Weights of a small transformer language model: 6.05M parameters, tied embeddings.
MLP neurons of a small language model. Each row is named by its layer, matrix (gate and up: input weights) and neuron, and shows model dimensions 0-159. Each number is 128 + 32 x the weight over its row's rms, rounded and kept within 0 to 255. Numbers have three digits each. A neuron's up and down rows have the sign that makes its largest values positive.
A block is one neuron, or neurons of one layer that tend to fire together. Before each block is what it responds to, as a language model described it from the Wikipedia text at the highest values.

Wiki heading closers. Closing equals-sign markers that end wiki section headings, such as ==History== or === Notable works ===, plus the line breaks and table pipes that follow them.
L6.gate369:176064072074122110140087192122117134089196140189135154142100097193109140160160126095153155076128097159163124094182111098084112089168120101117094137118124109096108134102112128074113125079190143095166111131188102181136104146144149108092138148139098109145189134152091141148131146138144133127081137194156080092114112131126125122127095138078138116100113078181117149049121095168148168091112108166081134145108104180113131089116174181167139163144171155127166171116090191164116100077109122
L6.up369:130129154156168165166080080126167118137134138160147194089075140138197123135118079131104181148172104144119165144134084127070131090122069116180106095140116173164110145103176148125126171194118115100111152171191144161119126146180168129103112200096104099130159104127147143117099132133161024166144132126139130115145190079126151152119113113162172084097170100186170175106093142119088088092158131158068125091103152086116137080133184090177127145124126165125139169122128144161101123146090123
L6.gate516:128094165188045114167089105106142165138101176158158139141088107164133093156140165133124148142159104170101147143154130138107082118075100148184062141144121097119090033109168139135147165138111155108158092166128071124133103133145144116101113160169084108117175148130157117137116140193097093184205132086107090110117116139088162140131082070147178129118195137138102144116113141155136119092133067185137145117226111178113085110080124140111128173121131155126111122159120137195118133185121101
L6.up516:128090099195102137182127136162137142102126126151125125153063104132153084101164180124168167188099138115100132076144103157133121112120120153207081171151156100135137067117164152109163169163160144101147096103185101135162107117155140115061160195144092106089159154152095155112110142177124135139134111093193102156050100112113140146113062116123096175078111148139084154128148098112111129094088116123159143057197062155155135136153148136138089190072136148127140079172122077144133102131147130

Word-initial prefix fragments. First piece of a word split into subword tokens, mostly the opening "ex" in exercise, existence, experience, example, exaggerated. Also "inter" (intervene), "im" (important), "ac", and single letters starting names or words (G-e-orge, dis-e-ases).
L7.gate54:138161170089175151109122060115095111059200104106171136060095175117139148139128145125160128163157160122057133118098110102128110094126149182117110085079104123193123134118090132110104119101121125128093184169121132113144121115142176087123158183048106167117053092124142113092130105163108164161154169109084113176131120117159126141187156120115134145166156109127122079096073061186135082128112155177123140180115118122147166095099133126188085097073122155085121141099185131098133126160086138
L7.up54:119138183094127117121127121117085165107193085122204121100129151084171110148153131111140178135143160116104128179056099130188086149128170166123121113110110123170129166131122063119149137097109088096121156164083120138135080099106127135083145137092138146096099058113126110084132069150111132103134215134090105166069105075148078095108169134120109105111169127144111134086083066148154127103137103088162120157186090157117122083093089135118168125063128145131146104121125117106070060052094156
L7.gate259:164161094130146133128143132159128172109133159130129076107138186177135142097165166128119123099135124121092029129084173094103124080118183146126099211071058132209105138143118113131120075186101149104125149110109099118149122111123130093112194087153109188117099092109187135157127106114149144094107130140056160114145141119126158098136168171128103131138108051126110134116074166112117128141104134141179162150167050128155171205099081164127140134138119169111182132155110148091177136124146092
L7.up259:072106096099167118113097107100103110103137198200117107130102137162091111077108154156127111123158128116094155128047146076143156167135098173150160119113112168134121111130113120146211157151100163126086138141147080147161116202128075114150131112107144130143080112147222129134105137118170156211084141112076143050101156099136109120108164115145106106136148124179129150045074089136187164154102143148147126181134113144095090162147089138143117116172151176104115062145115104113113095112140152
L7.gate272:117079134115172159121051132109108120114121173141147130088094090138122082131138113143138115141143108179119143119141149114166159078115083140121126064088101230151096184125151145129136175096101091161072080098100151127107144093132162093109116174108121134165137162105137166174106057099064166125164167151154139109152064047133090094140117156122057111080129137143098139150112087165171114141084083154141151123171066147185154195101100134172127148115107168161156135089152167137150128129104128
L7.up272:129140198110132095114185106108057158120089095087151096055097160165114110071090095075099150165074123107119121141122123121116126109133188132134138099158078131178174192095136141148074126134123103132109168097130106197161124151156170153016174115175186122083143133162119118115142131098111131113158099115120141173110098181149152107121109114120107073171133111106138155151085124142154156125115126150174129191129121195132141102167146115078134116037178140095143151135101118094108130111113171
L7.gate314:118095147140106112137116154173142099110137109096126130144124103106164144079100126073088155128152167108154064093101118138215115073121112115140155119097092201129121110144061102122127103121152126105098111122094204098160103060139167148145133190118066171095134138134131146103181164074102094151087171133176121133102127101126104158080140062198100167142162140177096130093135054100192150147078094105100084098139091151147162082111110108122165155101121158140133122161170097191093106122118125
L7.up314:160134148131168114111058097109133134110130127136116174170106119153127135064156093077127150183131141119087118129151147158179140076119179079098171097111105165122164124167113151130151129153156087083158073106033176094104146088133082092095145168158103127190090073188101099103174145136100127124130155170123117132091110066072093111089173086100110109133119150161123090155128179076123154147102119141161088151085052187093104131133126126151127140127154112171191109139162095135118144176088136
L7.gate410:148128140087161164118086173135102110155128188123183132091125142119154117131133117124103116108129140069146151114103149132155106050159064091218093168105110161151116165201111154063108167152092171053092121164096127170109128083092137127160101130036171128107101104132170170078186112116170154092070152100148119143163152112118119192132154156107127125112136155101125069152102140094148093120073152137146128164133122129068149168128106072178121108131134149158149154145140123165097105101098172
L7.up410:126129179098100113125151114120090168125152167156165113116128076146097093135160054077130147183132141110092104125119150138146113124201092136104144103084097115142118176112137098083104109142133154133137209141155150148192134092115075091141073080052116149115066149202108110114104122095187175148138114131142114162085149113099131185115150141145129071081198179088111095111085167124137092080091138144114134121105140102152135127152122131118131065066189125187128149183141125143095148141071146
L7.gate418:133111138108137084099077126139076084076159112146112152141158148144159121156145179152102116144127178117115056153103207173097122134161088147145192135082163174120076153131166169086134147132116136106170169133135138114095192075147144148109133140064128082085149109162089161170097144079126127085108107181188161100152131099101168138108109109167087096102202088098153141179123127129144148140071098183094144080091153157140103145104122073112132107151106136133128135076185108075137156166115080
L7.up418:158119139134127126080143106089081148157095165191116143102141088146178126153101144109152147128144112110131137141128209105125104130142070156100135088044159162122137159104138151102154124123156070070160183130110148170145136106098177121133166120145194187116125123121096177158085116167159176128168192197149170074134170092110072084126117106126123155133178152198131104119125104094110124126097083155159102153104073129118074119110138113169161105161110093130087153144157134187120106053138071
L7.gate487:171124174158142124125136085131106126086145147088141055086159157131162164102113110143125118121113148121138105089120147161136156114083141111193086150124116077100155173148171147130124143113127104200158188145156143161125086115170120124125200143122131185097109118159153149165138076134129154140101130098168063137167116127147131146104129193111178099060178122121091102087101154154156083146117107149041181155126135096079096179212133119134084110058174128166128130188131155148094097157079140
L7.up487:141118101119118123089224146131060141128171147179149089095119118125138156079107120128153125099121122096084133097132178160100172178112062080149088138133109134094139125125191129107103171137107147132196159090105121117114136092162144064129154116097101133129088105111127107180125092150152160183117135104154111079158114120180160114094157104164141149066154121117043143095113155143169116164135113172081117173140173078061104089168167118138121143114130126186173185138177125171113184131073157
L7.gate567:165157146129179113145048166088119131107156131140172168131159125133190089132113131062089141125154102196095106142147184147181144081148170126149158175136136098078128126108115178150079113143098135081087121164156057111132112128154167124144153143099118160077120105065124185128127131067131220148114158080146140143183066134085124125111169149101158177111099108141152143136134127171135115146123157171117146207120126123093179153188044116124110098144133131098084114136125148114161167134112112
L7.up567:131147117162178143100055075098185151146114140105141124097098153169209144081109125110131163120160087122099067179162133137117056105130121172148132188096174106136107178077134111135100136158075155145160104139152143113103033135156154123117101109125101127142118111097168132125120147066079120121138188108125145144149119063157089113165191173127182109071145141140124118117101105109123167133083147133147128177165142109121127120128112082093163178143148114047110064176103168083108149097105146

Early word fragments. Second word-piece right after a short one- or two-letter start, mid-word, e.g. w+ro (wrote, Wrocław), b+us (business, Busan), a+p (apartheid).
L4.gate91:097152101122127068180074176079150142152117111167106145094171104160081139158109122082087116120125116157055124172104132124090100102127138146035103119085164141122088159122170132130099131130143150080172126147142092215126124167103078090129145108136142119133143155107174099135135119132107152174115063206151114110116093134104110119130150096152108179105075172157105124159128055202179162126185060095132158086142139104108165162173164084158117107122154091114115093166128144152116126086131096
L4.up91:118083177127129078165116212125152171079109103162099105175125057142075135189108103131158138074140113143098135125136103146099088175191161115048095126153179140131114120131121134104104157143144154101176112133125059144133152174123144118152099105062131115150128112073143044110111148081148128207168097165148164104114077086135171148137149118179114183119131125145143149152148072193132114109146107147172127134177155095129132160110133122173141136166129085069110077126108127127145145118085077
L4.gate376:160125095120145132100131119139146137109131103131133150141160161096098047096124156127116138096167146116122156174088141188132139130181086144113127089171127151171178120142115117100114146106090131213119108122096092192114184125166186097118132105148180122123106032125154143099110152136125140146121132213112181141180107124091248104144132186171150157114139090206093128108106103164148122135107178124136153139177114115090174124165144172185098168148134121126146105126156102099087137168159130
L4.up376:115166094115135114129121150135142126146206132148120099119174156104114154109125147171134140127153085114098146181074109132165151152167090159087100116111131191156145060164159103061145117166128145171167149134102158203080176114090176164116117173148142106143111159068175164127092160134104136047103126152144151135156101130091149114101154159165140122122117120153102151158153057180165165118077124059195164097167162152140129147075126150180145194100114159119115122151119136127099070194149122
L4.gate603:175214162130130189179149157143169114118133131125146095153114119121084118158166119095123149110087096144099132109113149126136214135097141164141106148154062141098115165100105093092156104124115105116126133187115093108091098113086165107135135073141085044173092121102107084168153161133080087119191156102126159073144107103119104116158120107223117116061188118119181140099146117171110127118128157104093137159126095158093120165112148081169137146116182184137165092123131174075157158146158134
L4.up603:139069108107164128133106117152152075182170110151144147178174152163090148209086083153134154131152125107114106182073067097203199145191118127135118126077086184086086118127169126180178099143146196183131155100095120081060149087095120128140117104159144115190132088151157091092112125108102140165122104175122143071158096158146149114091101093132108116067112127086132138100171119108126098140177150123110090131103101122105118079104128142138111126045102120134120113141098144154140136160131115
L4.gate628:110124108113091140149169142142133127109125143149170105052148145103130140118139116127166122111155120169106157128125157191122117110093145165173081100175102138082125126187126136127104049120152094101126157115113140160163188119136140087151081129192177106111140172185095061137100093100089122133222100119109140059174128141065127157147160144188147160091086104162140187094114121131109143138142176108090170132148114092130155121188177155167175162094118100085150180185120132092172097147134083
L4.up628:145090134082104128126170106153147154139115112154145091103153088084099145114148117207139159104123130161114079186138095135182047138050145134164099111129104119108148167160072151144129076104187157078099176139069172200174172122157130074107109167134185097129135107219095110145135053117105107161156097105164182111144131164099168127160135104183141126101094159105113130137134147137169153124148090121098109152194166137162125112092125100173130155112158120148132186154148136124157158127104108

Mid-word subword fragments. Inner pieces of words split into several tokens, right after a short opening fragment, as in ag-ain, ad-op-ted, En-ter-tainment, conn-ect-icut.
L4.gate120:142187140054154131131096098129147111068112141125118136096186096116094108105116143166171109095070169152123115161114077133140130094118135102139213098206103157149151110172113102126123159120120100134166168165101135127145083121099141108134114129095124133109147077075106157157176137085159159227121173150157095062168143143134083116116191173133128148109147113164142091127122136114202165181179076106135085150084118131173134160118077108151138125144050140114160143174106087117159150089118115
L4.up120:133158094117187111131148141146128151048127142200150172168182148128065167110133117150121076115109142070106162134117112159155143167143191153164137122139128123124160127175107087168155165112113125095128149184142101120165088160150174139115110119090081073125155104134137050178119101122180173185107193161149112138135096143166136135139165104100213140133161134142174115135091169139195092100136151149132083177122139091127120178125134135119150109111027137123137104109113095163117147143056121
L4.gate152:143143120093142184174101078089151190165116127172149131188161172083139154183153096153163133147181123155144196161157142213122169144141131138167125153137137143133121128158196114105146130092106152064142104186147145127086137083150137126155110157122079105105183157124152140108198087074147173174078113133094144103162098074147132047120129077107107164104099130116121134106154160138155074126156153158171123169083138165157142153140107146085156104094158132108127151137135180187155142124133070
L4.up152:123117116165169153091128110173161143143198121127163090138161133143174191142110103130160167098130103149096164090180111138145172169115123148135128162130153151121153158161158132169110137129125103175190148166093109115072106072150198143103169141121158090130173131136161061111214096115162154166124093136094145151151094149136124122120185044159056161186077145102125119170175136084155087105155190139162104161135163143157180147155096143168149136132102150144134102081159125174101114109083133
L4.gate264:149124149115155122142164171138107196116125133094137122142133152129096061105134164158148214116150134112052133195109172120088148108145159077156135118157156117142137083145114113108104206142155127172143191091140087087152125147088113115118096117128136159139117114126181168135123116160148119115052099167145130144149110122199118121131133109125120103127082097120124095152121112121125116089152115120093081140141173147109123229191117073115126076209136136124122180107139098083124209106067197
L4.up264:162137143164168124138122166139092149107101180138178128141124108175091087161134103144121149129077153128107141200126131115123128106041167125152168153168160145062196141137068172101125169112131083139130140160157126046139104101105140095136078145061090132134113125091101122135146129160117110131111106133150105111162108126102048149120115119123122106133088152110144094145107109118122136100151131121095020175133163165065106168141069144112103131218119177176101157102157090062149118128101083
L4.gate429:156119135125092134090098099126141113175181129172214122134125109106100138163161140124129099069088130190125141154110161124146075145109142136137191122154127093164213139136130097106152103139082157138111127127124139109195113086193167146103118126124126105170175120142132115101121129155176066108135152117147161102128111138103181097143171191135128138077077053104127162048126145131175073133125102090162111132114135096074145139131197173140131132149126218145142114167103181116186142074101099
L4.up429:187186158182052097120097132129053090181113136166150107140134117166121077143227128113087139100149108156132176135136136093084105115143145116127169071127119162115144127118187086155123079159120178127144098148141106040114101132111158148134165126167105091095079158110116078143135120102164072054099169150128117071128097187142143136099177150156128090100120067158159170045155152117142132139144134112165103121153097125103117110126140126136108090119073124159144133115090097157188129111132128

Section heading closers. Closing == or === markers that end wiki-style section headings such as ==Works==, ===Antihistamines===, == Results ==, plus occasional word pieces in article prose.
L4.gate60:124161121184147083163141158151101095138145110110101134145102082107148153148135176104083123123130143145118109134173125130086062174097073106183079129120168097109125154115149101146172129190167124127149131141183104153130165155077107089123190116133109188146100130086200141192138129098178155181197149129123118115137138156150090113139141137165163167090121176059109184100117173103142142069146084101150154134164109148106115130154142108170097171157152169118201115149113083128212132166089167
L4.up60:142129088130107076120118093168107173147141130168165135140076163145188122130170129098142107171109122209161134112148114138126130184123114121152074109150071160127091159074158095110159145120126094146122148101086091159122125141213201108125142096156130142090106059100154087150142108145136130219093131146102144113105129149108092149174153138095163169074051108097143170100151161108054057069133117142154113178125108132158127193157141102149123157141126159156122095117126132107117113189080153
L4.gate175:102135068120125114160112105147108161149146148152125133181114086120119055171110114134149121095081144188112104102157129123152063164129004141145098094160134082150175057146148131098098169120154136173152149175139109185128141159195189142099159123145115113070120133137115091173112180147119066119098111082134130169077142128106092132174100068115101092126090137140128127130150095169168102127149122152128127080195067143176114090111114136108096088141185122153177123127110103166117132162121102
L4.up175:156087133135154150204109110143135143130172164149152078148077081113155151176116172133140128147167117198114069116144096124048123112115107093182112152163150080061188087158120123125098129134197063190146128216135079143120113174100105103122170112089101148105140146149124104176099123092145114119138141124145114128115159126062123096150124106168151116110166131136131165132145133132183105051152142131163152128152073173166122108121171140149078161097097187140154133157139092177139098171105091
L4.gate235:097117132165087122174135113120129167120142165112065099152100158141187095117116144146071162157110155204115142138164130127120189134110060141164133139141130092078079104176145139091166102135104153197166165114170104156102058149141149124142128145069110086111117128129094168162091115130144073223123132086149122139098047160104122106143145146186141110107102145097107148102094073189144143084134083151139124143128139112191140128101167112137228078148118169118114121134152083147122122119107166
L4.up235:126129145123115137154136089169162218131081161127115107134103146154146098156101171177128116133163112220092167077190120168064141081124063187195173139170108103119156111139124145126152104142079138178148169145168055164102104096121162165102141158100136088142141136081100191153123106111139085176136097106139147101109076178117127100123098171120176153134094139137150138143159114196117101078115089119141172164107118123142115130131160078110145116169101147103167124128165090097190112128082114
L4.gate266:112108156115117062171113120077110192096207162077103132120137140072119111147154121064138135115129099103124095134131200105088182112117098129164095165113141097111119090162103120167143080150134111144115161180140100129081130156109131077160205174070089062127125124124115135157146119110160167101116108191104075087168152114095192115172131137177126150095130196087120102118120068133130177102130045141121154176153118109134117148130152152131129147135172114113119124138173081087126087182140088
L4.up266:162172129105125116133121093063144159091157102150131083136152155130158090150066153122131115100130106151085123159117172092038165082118137175148119076135096158079174115171071090162141131163186053185126169187138109120112105153185118097111102176136120113142140166124120147128153134090183155142088107133154092104117179089143098124140189118145189121114117150149172145135122104164113149066129123123141142161151072094081113181127133116149160159127138082076074121137165126059128081189123118

Mid-word fragments, "bus" in business. Short second or middle word pieces inside split words, strongest on "us" after b in business, busying, bus, Busan, also graphics, gifted, preferred.
L7.gate9:095163093069098075135145128117087089120161114130102119131137215075059073148140161105139117130100096145092123126108120120128118130151115137109103161124115151103069155160139113104111144064147145147144100156142099163097175104132128192087078126154114129101152110154118130106083181075114106126140128142162099106143119119222148146139131118161177191055177142142112142197151135176091178135124081114149104144116150174119079190126113112132090152101013118122115070131144132104098156104147095
L7.up9:128149154057123117148106133153065115133158133122050147124108172122143122099143189124093093126111117133136104149068163105136127146120116142075200133083131149101137086120149100168140133096055117133151119197170141092132206129097150129233143089129120143130095175147135157116110170147137159116183107178174122084100089161091138090113141175151151125077161121173109130162095121117098113122145163082143127143055085171165080108091117096129151207100077123100137115150119129099110082083120144
L7.gate26:145146150139171120160101086113103141108118097154117127142159151106072103188099084144140133164138168144129139184194105102133114182084164122161170116174142092133100106063088114064103158139192113163127159097122063116146083079146155167090132158159127172147097140167142085121133082100102139120108155160158125142177104077121130120090111122151077103097150171078132152137133181166096192145125095140160150183134067118091113112201121085118116116171079157083071142141114135122110182058137106
L7.up26:166177134133108142164165123142133158139109070186073168150116165124090149149067111199159108106133110180214086108144067109165077146148182147133142126105098221121114105127155116095117114150183097122124115148071074137066118147111160110113153151169116128121091134124103124093104128102118123161149095148128125136126169188106120112076104149180091102172120167094180150132164127153117140113112051145118152160125163103062136117181154193114150187132116112066084109167103126099129120102108139
L7.gate50:190129137111125132154088197068133171124140088057075137151076201126129177071126090079094082161103168193130091093145134156162048136138118177105123158139124174172108107163126123105126089150135134147134118181103151114091140136104225065133098108074082125167172140145145105170132153070092130110074126111117163105142133089175175077124144096148108170099135120135146156143176184117127112178140103135116168125141094123134116087066080120148125139138143166140133151104124133097132127101132122
L7.up50:167152099100156170144142154066111153121153119104081088126098177089097126127104035096176089119091136127098091065112084094089078175113165125134113142116099114122109149139162155107097182126136141118182136133186146146125184143153173135133128164170099190153077124130202122181112114104066126174154170118104150111145140085140214118143150116155112148132165114095160156104120112102102140118195125138175138164136155130124111140087116094123092186064119167116139064126122153163108073160181132
L7.gate177:160102103138148144130141122146122087113159124074058163140147127162059094131174155100223108101056163155066169177055145152158107129153084138128113157130213083120085130129116121117082099088102147114137040081151098093151149097118114151108102092118117150144071112100153146092131121092118141157125136130126179123170119176093109108152142171138126126097135166146111118204109104103093109182189135149138136091162143172133080134156138119082137139152085153160101133123124148093157133064103084
L7.up177:105146147132107159169160090105123141123134127176093142181126078141055125115106193131121132103110121146130156170104113124124143143156119144163111089092138114146155132106082150101141121100147099108092132112105107163152199153159161177098118139116117142164093193109171124047064146101167189139123090079109235164138127188111139109105082153117059145098132168168118112188153126092106105117183142174140113114103170090129109113082188138146128143119057088157101152144130143170061140086102107
L7.gate398:143152126176112225118162116114131106158139160163087116115113135146136158171152132180102088121134081102118084180115079195109135142125139163172146101149115070189126144184164113135095141104127107138179106174151063116121089066113165112088075076125127069129160105072118081156142126129154148117098169103180115119118145122084100151117107134123145086137137112111172130168162119142164116171167092074153144129128085148059098159120093177158120051174104093134153089141144171135087180114083136
L7.up398:177191104120119143114107109102082096049143128159061185083117155129135143123155120097129077042128062163078087174112149155116099082114148156105165164091144092147085154137152094149087114144165080114086095082123097049126093119152138131119166136116142104144146138153084111058141129170137188116145132177148119161100138132123112082110083100114170150126081152125124179155128121096135190199096090141121166130101138140087138104185160151137153184125125116146113071085154139137094098143160124
L7.gate409:137141163138123132159107168208154128131058157163118127156144142138125124153100153160119104150101114179157180131138144128108104127127178141081149100162066083151125136096119086122133076113171099153103154150071097161118158088142206102111079139133147223134070132129118158145130174099116135174085092124127136152103142131136157145134151088035098113093147121105071112155141165079040155100137100151132083123130153185139058088108114171106110114106179136141094071148076113099155125173118131
L7.up409:140131183098156131170083140147124121135090127167078138116121162124078102213151076069145081154190100098141115137101142157107160164106130136177169137141082123090120120104138138154106187097183129127103133149102138165144166068163106172146069069145153134081065141132092141176152195146131101119110152162142118150160143140112166156088112141098120153137137175162093160139149120074084142172140079162118117124127196094176088088131140130084128150099093146082115122105062100074149152202107133
L7.gate575:172119131129142115174117163148120180166152160100121096101073144100130093118167163073207140137123122139080119135172100119125052162094136154090132148156154102183101098127147143099136191121193109094111144074139109127150146137189146118075123125119122169162150104129164172116142052148125155134089137121216158105165133082141202088160150101123072105105146114167104120197077082141116142115129111127127167099176101126104087089115124144176110137134132063126122093106184166107137190091128157
L7.up575:160176145118090094137127135141072090159064136168087122023086121134137133097130200135152136117105131161087082141131087126127158086178086114062143161103183139166100140116118098156126161098123193155145090140101114101108157125176177196108161105092116140161097102092091154135123183101072094133142181150136169122150107058183167149154117076112117114156102087176061155084135112137124160096137111102160131130149153130129134117158146134194121157121157103145118100095166186143163159147141152
L7.gate595:102119122072120152110129118127124126163153153132158169053085175186107135070122148123096149076154136167104165084125115073143120149120122183131151138126117104084112164170178187133107186107151159146193139162148101102116105131155132148123174158214064087136066138176140116142099131150127137186137110147139160174150121122155170126121162105215143171113147167146129104074119208143139139132145171113127149126092174134100136191155077181161087119156137132080184069107119147112101152126129129
L7.up595:095159117073126152132137126069124096108100145092126163131111156076089133126123135081104107095103205130130179155139116086187111099148109209105203121108108113105161206124138091167167160101131150111144178158153093111141060197151122096155098094097101126119102121162118080100088090130183166162128094155166144111127169162126151121092100088136072159126174116123133141072158079163176087116097154154112118122083142161113142071152145107095103131114104141155132065107101176089080149120173160

Incomplete word-start pieces. Opening or middle pieces of a word split into several tokens, mostly "serv" in served/service, also ex, pre, sup, altit, vol.
L6.gate210:111142130167065087132086133139147171125190112187121153161165152128186098147133160123186158166117141121147182117124163139105160098117113132136127090148095161103106160181173129169195102114130148162109122146141134078073070125145132116143110161116106120075175146146143116138075129110081154099099102158074096158160165193136101125130123171103143095115175063135088104168023101124209129172116104078119079164084129177123096098111122130133165084139114161136140166089117099146148153117113183
L6.up210:133141171156110126142068160188125102139128111154105147159109152149036130162135131117177106097147074092175123077143110140100154110104117164158162108162138100123134118159138116054128094128139078138128132160109127148087131081140194129138176123136083106151157083128188124136109080123138158083137109106083117166210145141139146106123087164139075100171173079137128192099122145090140148129123046092111111104180071092153128143049147116153097128192071107105118074092159110124110094095163148
L6.gate379:105082117134144147115115130188161143120139140137175036142128175136126124095096121077149112115106098157114134132127140164098126123173111086080101116099082173164183144201127146127144118143151120104093156180116102094104088144111103179101160131117205116119069125091137111120135120034173168155124224119137115136098119129113120160148201116143104092122156080140067090150113105127134149129100054137095120149148081171134171118170080139077125212139086150161126172165121168108113121145127115
L6.up379:115169132132153123156079126127157130122029090173057095131113144138056113169095126082119103124137143142084134147149117154111121152172123156115149099141060101175155164166170116153118132106165172122116163146172187124112140099145140139082127159143128139131055136151156129097099132088140210109052144056135113142113128101134155142153175190058115113101162133088129092119078133170152081182072096127101108072138093137133124110103076115106111105093088103122171153154159134162119186090100132

Mid-word stem fragments. Short word-piece fragments inside a longer word, mostly before a suffix such as -ion, -ed or -er, as in v-ers-ion, all-us-ions, Man-ag-er, prom-ot-ed.
L6.gate341:069149143086146181181096139129110198133132131136079124105120080076101133078183150072081116130133111142118119193104148124134103119050173171149115111096106162135180157103088122087089147103160125157196170116121120141080120095160095085122110133108107121123092175129132158122103128103187174155129088170177143128147134109104131137112183134093182128142166114116072125166113130075150150154117168179101091082093186167080111137103152122102116161060138113065143156064151137115110114156098170
L6.up341:145149159167096133164106163123102165169142119168073149123095090076162133092188143113126107076107160087149163127088154080148123162106126129176104128056136114123102129092115175075152226135112119137148106144155110110105139097160174058138134111138101139151089120163094155128168121107119166153121119152191144133178167130078069101123153145167137106092057151209067116125094087096129152110157112149095104112079125112138117136051115135143133162083120115086072127125142064094131131103114189
L6.gate574:071194082127152066138143104154108160136136176171067141119126146097066085124158077182092085136123121082069120140180120094110135157118134125126116064049134132112140128127180160085110127110148036146121118135145066177079176079133154129132130148143140169111076105099097127093111132143109152145153146176153202129157137121103165052126120138151117114125094159118108147198182109162110125168165147154106102079126181154147126096116108177103092112140120081131131138113153070160097120141156135
L6.up574:142093119123114123133124088153180119154139103145086171135082138073092132163149175184110056131202103082127100156134116130110108106155129165114117135138113122095142127145131120073099088145159092117168143181105092179093126093107127140101111146175124146130141158157151153135134182141095201086154181179122143158146123130085172076169092067178102131118140115196100087146150101123164185102107152164205116097163165100158135149133081137103159146140179102124159101156150119120083153026145168

Section heading closers. The closing run of equals signs (==, ===, =) that ends a Wikipedia section heading, as in ===Films===, ==Charts==, ==Worship==; a few weak cases fall on mid-word pieces and table pipes.
L7.gate10:069111115111133115134137045121160098138120135119109179090112073169164111116106106073113098099100103150065124113144134108153176111187150094127118137099155092211126111088152102147151106106040150155183134074159158136148109117133163126119133218132114140047113099098107133114124140152178123130169190106132135080117086126175098182096135156113116175133177109089118121147183110196134132108178113113099118116125132170127173118156090164084131124172145159114083124145111141083112073163154086
L7.up10:108109166045149170141109100187127116096137135140099149106127116132164116186116092172193117155156165152115135066079091118105102145148147091183124126143159151076123115141152152167085143181135184179127133147081111119138094167093168066083167128130109089127083145092157149159158075190132097182102145135169174120133059127102121120187093122168094122102115123135124157076081136130123122153158075182091172105136124095159162205165175123145102083152152119174084084118144112163127124141127125
L7.gate223:184135058113108190230117102121132167134145169057104118121115160153190110134075162112116065108132049152096073123097107096102116204117094104149179090072149129129121113156143130113139105102176157117173115107147089150116146184132127066136109110072154155070109126157076128113122127108124118086118138154159117090127092132194120165100148121107127089165086113101120131101137102138119113116150086127128130111193132141139074092103139144116116151090085122127067145167182136084171169115139084
L7.up223:138117108187101148144098130114140097120092166128081101141126115082111096138125115084117159131165149075133087142127111070128110141143133096178076150117189084127151110122089121119169117129174153160147128119104087223190157090110164085145149195130110086089130184163114169113122133165150187105114155128150072063124102133133156120137141161133125138112184111153150097077141087171158070066123107107183093105093114114204132146155165097102195094114107129172146199112122175131133182106104115
L7.gate288:105123130137161143129103132142095163097147096102104122117080144112138158087115169134075141135122134154170064115131117128113108105150108120164075095137109102080148133117152107112075086122135104151160148168112016140134151038128100126080192198149107133113217198153151179101119155110145109109079147147124179156139141126028144183107110100154108140127097138100183099138159132122170152145142127127161101127157138118175132162100094079121154133127184143082143161091138133210143103120171140
L7.up288:213096130148122135160102107121083157174161116092189146112132188196187065066158134110121138120138154143068120063118155119173134152135092062139115124111100142156122165180127137150137193154169130142058142175145112124095069162127144157099061126139120156103105177142086128084119084117165096111126137104078082149082133149088108110174163135098160141129139148126158101139093130155119178175154096112075116125169105102149108098130123138056162096143099073103185119170099140098156126126117115
L7.gate367:150095169151115113150066181099143038090119180145183140120090134168204127180117155101086115113115112152110155144135147160118110136108093108174139096120142103104139145176134118119145184162148094106156141131138114147100072147144143098124115155037108210169157101124098158220108134151173156125139165159136143117122154148089142107112084094126098116097160122151157158148132096161108137076159158133129180157135089122117085110124218103137171111118114112142081202143108101146191139170146088
L7.up367:141110122100103144113110108171111116101133104185157085117078104117155109064137111181169169178175111106139140092162078112156066199138091120191068152136155085097127156110123104061144067123187150146121124156079153110145120102133142147050134103126172122101107092142111126150180150115108145114179104146151175205114096125160063188110178164107119122082163136141117145109142128120147114111102096174071112072123125205154117121115195153107156115113135145158121130185139148142164103139115164
L7.gate385:126153060136095100124130114198141106179119103133067115127110136149107074097128161089172093112143117101121125087092097137098121099175105096172102112060151084122160145129146105083149106082149187094209129097102098173105123104114185121145104161114110172072079163101196218092167098130148136115102150154122116126132191137113112151147119159079102119126129159159133108079137087151146065117116128113139125099162103141114174127136115185069191126140179135117098124144149082049150101146153118
L7.up385:113137140110144105107187082171178143142099201215127123129136104144148111112200149178135109139191114141092077091109102171161120115079136147179118117145107087108167148124136084126168149133128109151166106121100140163101136141108142151152163155128129134130079134086209128103199132111103052137111129147113142149102132141181105149122106133122115107102163129127131140134091081181135073106120137211083102104154092183118145121190130176075154118147122155141070120217132124066189119126095131
L7.gate425:081109143160114142186136134160106182096114183127143069126125114151142035175152164150105195125133130208136132113173111149121106067094149158126159163145083130099070104110199138126149101127148096144131098218145101165177103165145135134136133159159084154074110170129136113132155149157121132143175145123122105167056128188192143141188133154143170178136201133112134154072134108141101111174134159128123150100150120126166074129107089160066111124138140139129093110159125171118155131154171139
L7.up425:131115173135102153154089127155130232110180138121118088164120129165143053120129175118097174159098120151120165085100136141068084070109158112154157133194139104111091124094182133094145126151126147100146059143166094157132147128198114109133157102135065108098097144164137112124130147118082122112160094092131099181082162120149081139129204154165151111079186154082120139110164082165132130121147107166118114125176075152177092127039127179100102127170140094183115125140146134146110113105131114
L7.gate518:103148110151040139198035124119158125126134156098140135174076151168097139119186141169142143214152115189099112128130082140095110079053196100093145127119112108112140123154143137109154185125175073132163092143083168086107131088140164089091121135105093140074130100128117143108112090164148154138141113144144111121118137074120105091134135155177155181131164160107097124119110116134158069080157082127139113104195122199187102130085181123108139131154171147105139090122103107137092147145142140
L7.up518:167099121140082120170080101110113135086101158156105204173094139129168123158145147164141101162151129098096135135091122173096100130123119133149124154096103113121129054147175127137169143185198191157136144141113162108105127132182153105111087149076163095111154163101102194074126116147159136155145131095145123083099084099120060112123139095190159158079132104123148204084116091068129076089144055159117147102192144134138142098084125128130180114081131138085144123091102170145145180145164099
L7.gate637:130139066092118203080139133110147106104148166145148105111129118136167099105122178112168112156122111155099189077143105179083163161181133093158085139163087138102117130107119154095100173110179133137126122134124112094152079137106125146077145148121125077156104107112158100115113089126148100085100154170133127136067164161109098144119210096111119151139143136121111048091103146191216149126135180184115077137131134140109130067187159151143113142099171111068189146172168151098156138144141055
L7.up637:177094119118126147122144198170099124140113127145131091114104103168175186147095210136109142105115079113106161105127145110111176096144153136182038124119094136115085066165170105099100123164100091103105130222096138158160106160087126161094097182152128108158112057107117102170138168139145121179142114119116184129063113152114200125165142122112116154129151163143131130117147120111169115087158152101117081185132099139125118065163157192184080121131138137089142169147137155103117077149146092